python train.py --qk_norm=true --init_std_down=0.00209 --optimizer="muon_variant"
MLP neurons of a small language model. Each row is named by its layer, matrix (down: output weights) and neuron, and shows model dimensions 128-319. Each number is 500 + 50 x the weight over its row's rms, rounded and kept within 0 to 999. Numbers have three digits each.
After each neuron's rows, "raises" lists the tokens whose logits its output raises most directly, leaving later layers aside.

L6.down925:553489484438521528460581453427462470542581523552518481516545439455513488447499470465476537464469475452445528591495581455466589446539411528450501575515489552494520518535466492532414443488556513478521601554462497439526496615504436460500519532450492505412510551542552507482417413482550516556490482546500478490410524466487561441520580449551607427589572410441530604525479439438556452420454527433473402513527599472467538518532519489520565469482480523561550542498522462566415501386546483551487464557521588525528457492505474472508515465577496495508430467510483471497561524514514443462
raises: "ar", "ars", "ified", "ification", "ton"

L2.down588:514515435518395372482509439505469569577573534532442539609545461496471582468554471542451538523508588425533531468556504457457302488496443498464614451456439539514570492424413523472557490500482427373471517514527492432486526542501580591529603471464556499466423474513487574549493531539567523424500530508446521381554477472527515432544498403537560560469543516509353469497561449478534548479430457491459429508562512516487383470468511488477551461513478493533564494523508489520518524504503533452521550501450583440450542509540458504510426488439497395563502535559511458500485526526570407449
raises: "field", "side", "stone", "port", "house"

L6.down1196:494528481482487524556561510498511514406340560538530502478558460473480457478473396557537484546557467533519445457489582561523518492449488551594377513434411442524624546475519478520454482506432539622475430549524508492531449505529408532491414493562492458568483443492485621534550466485476519507450524488546468589457513524553530508476450572592519454409499527436491450496528437504484412520589535432485474557441416528409510544494460516602478546479545544552439553558542381523464445515461557556492478552606387550490451521493563572565406483471467454513449588461547484440448526558520542492
raises: " they", " he", " it", " she", " that"

L6.down1231:390557399588551480460521600506459511487371515486474520432350460471482506585463495471522567591464525581481503509415497555537465537476542494553414512485427529463552568459449515520484541557503543488520606492463400480543570426464426431509519579481580475508510525577510587555538488513472450533456486455447512509543497452526516456502441502505471578482485479559519518388511505533529510555549519468465482536457475484516581571542490477510565581519456455456464546489492498509539495510397577479574472595502501480496565499543488474476466557613425495524453514537504482533333572389533565534
raises: " its", " them", " their", " it", " him"

L6.down452:454570536460552555507382513488522409508578605507490442356511483566500470522530528468527534481432550468464420578403546377469535528411452502434509531455399467475558538521504470446464586532530545532544487545512472410470518503519461479466544470450463449528550529467474555550511517485499445478448504474489405430535482432519495410440437544565462495448581478455532573579551473455426544513593561540431510430516535570481521532554487495450554503579521517495485536444544461519515419491484553444513566473582459474485538477458443570468430482554466524556471565500492524510457443479502419423
raises: "ms", "m", "nce", "hn", "iva"

L6.down215:558391410500476582466511510476491489518582460525507420449512528371492437443492474531518479461563470571505563492426527554569536491494527480487494549433579514466554432526439488444471469570482522439523574487558562469552481536527452513563439465390433502501462423483455410519442521464481508551487535516503442489461420500496494457554492488473575480520543516468488463523549565551466599509545429463510486558476470458562477491592497527421477458615547464582422435582478567570601563535504479445494511508551442534474640554529546484403550492455513553490476531480447533436464451539530514566
raises: "British", "Japanese", "Ind", "United", "Is"

L6.down1050:512439590509476535640442424538486491446578523545519486460472441470555486534396529377530555570582537483551535466489522506463455529491475537540514531492434467465526502445446501522540524517479523480550436512411451537463594508545520550501533427491490512419486496551562452517469508451534487487483557453550478398507514495503472496469493440472549467453568543512549511463571490518576463626514555410584520504430540515448485533564494470577541504524589480554505447356508545532498541562645504510482623518530484514520535523534449465441547510510670435423398474557495512451543555532456430486
raises: "il", "ils", "ct", "urg", "yl"

L6.down880:387509483549488478442593523548480502483398572483486561461437474464459484556527504500436505539402504530547475474557510502504492567490543556412507509550506571493472523495425562518524477529566552515501477555498486528429523479391432492539490506578590514463578468549453591623536457502464484479439477441491496453476514532562459503470454517447519551441561422455539517467488457467530429568566499488613477518400474510477501531527347500453580582607599600461487553409527515469552489563460563434516517508470507506549417444522444526496463571534568535477490420504516407509452554502499512480
raises: " her", " him", "uc", " them", "ited"

L6.down431:544465502490472377442438563560479487521445601491569611439398466530472500493460492538577519509460445476431592458447537608534606535535550516540469515431398481513581477484486465560437522506557451483499432585545474489518487557501485441481592512494488466398575461586505567534533470408573559413543506552548451500420409613436570491498455506485451492498461506530475562474567452532518329496533551447540461503487444521471514567552495612456519535458471512471464463542424451497465523513441428523557450521383515489467505495446444593448514463555464469492474501501497529463499523505482522480
raises: ",", " enough", " it", " they", " hundred"

L6.down646:499478518554433554547532489496490509511482585421492511500592563487539538406580523508478557469497508487452521359440439550468450485496524376535470520471494496561569452642535412440496467590458482527489475418395492540492480508566482536584567556404459503438612515503513535392522438547554570523538558601467481516566479466495450517469479397462456470529541521478496490523423493526614432504524491540454567525470508485501517481436487521522435514527554504466483568526521385582517527455434562507504508373532536497475573502449446511535526427516565605532539513443509479534461530502609534440
raises: " Africa", " Florida", " Australia", " Alabama", " Wales"

L6.down697:528515483422480601568533564425631468479448500546522468504458492453497482428506458492506580516495499484456412510495487534509519529569584487495567489479431571420440591519521596501515378550546498470589561512538423455449478509489570494505511475418480429556478544548519513459488469557498539464492519467444401505553469436485456596480518480487456456545429490574403505498526519486561464504538462433509566494530661521381614516427484498424551490527510523541572455440487605505492509455553587462529563504500413441474486515553480543605541497436564437500471444547525517581482499567505405564
raises: " 2013", " 2006", " 2007", " 2021", " 2022"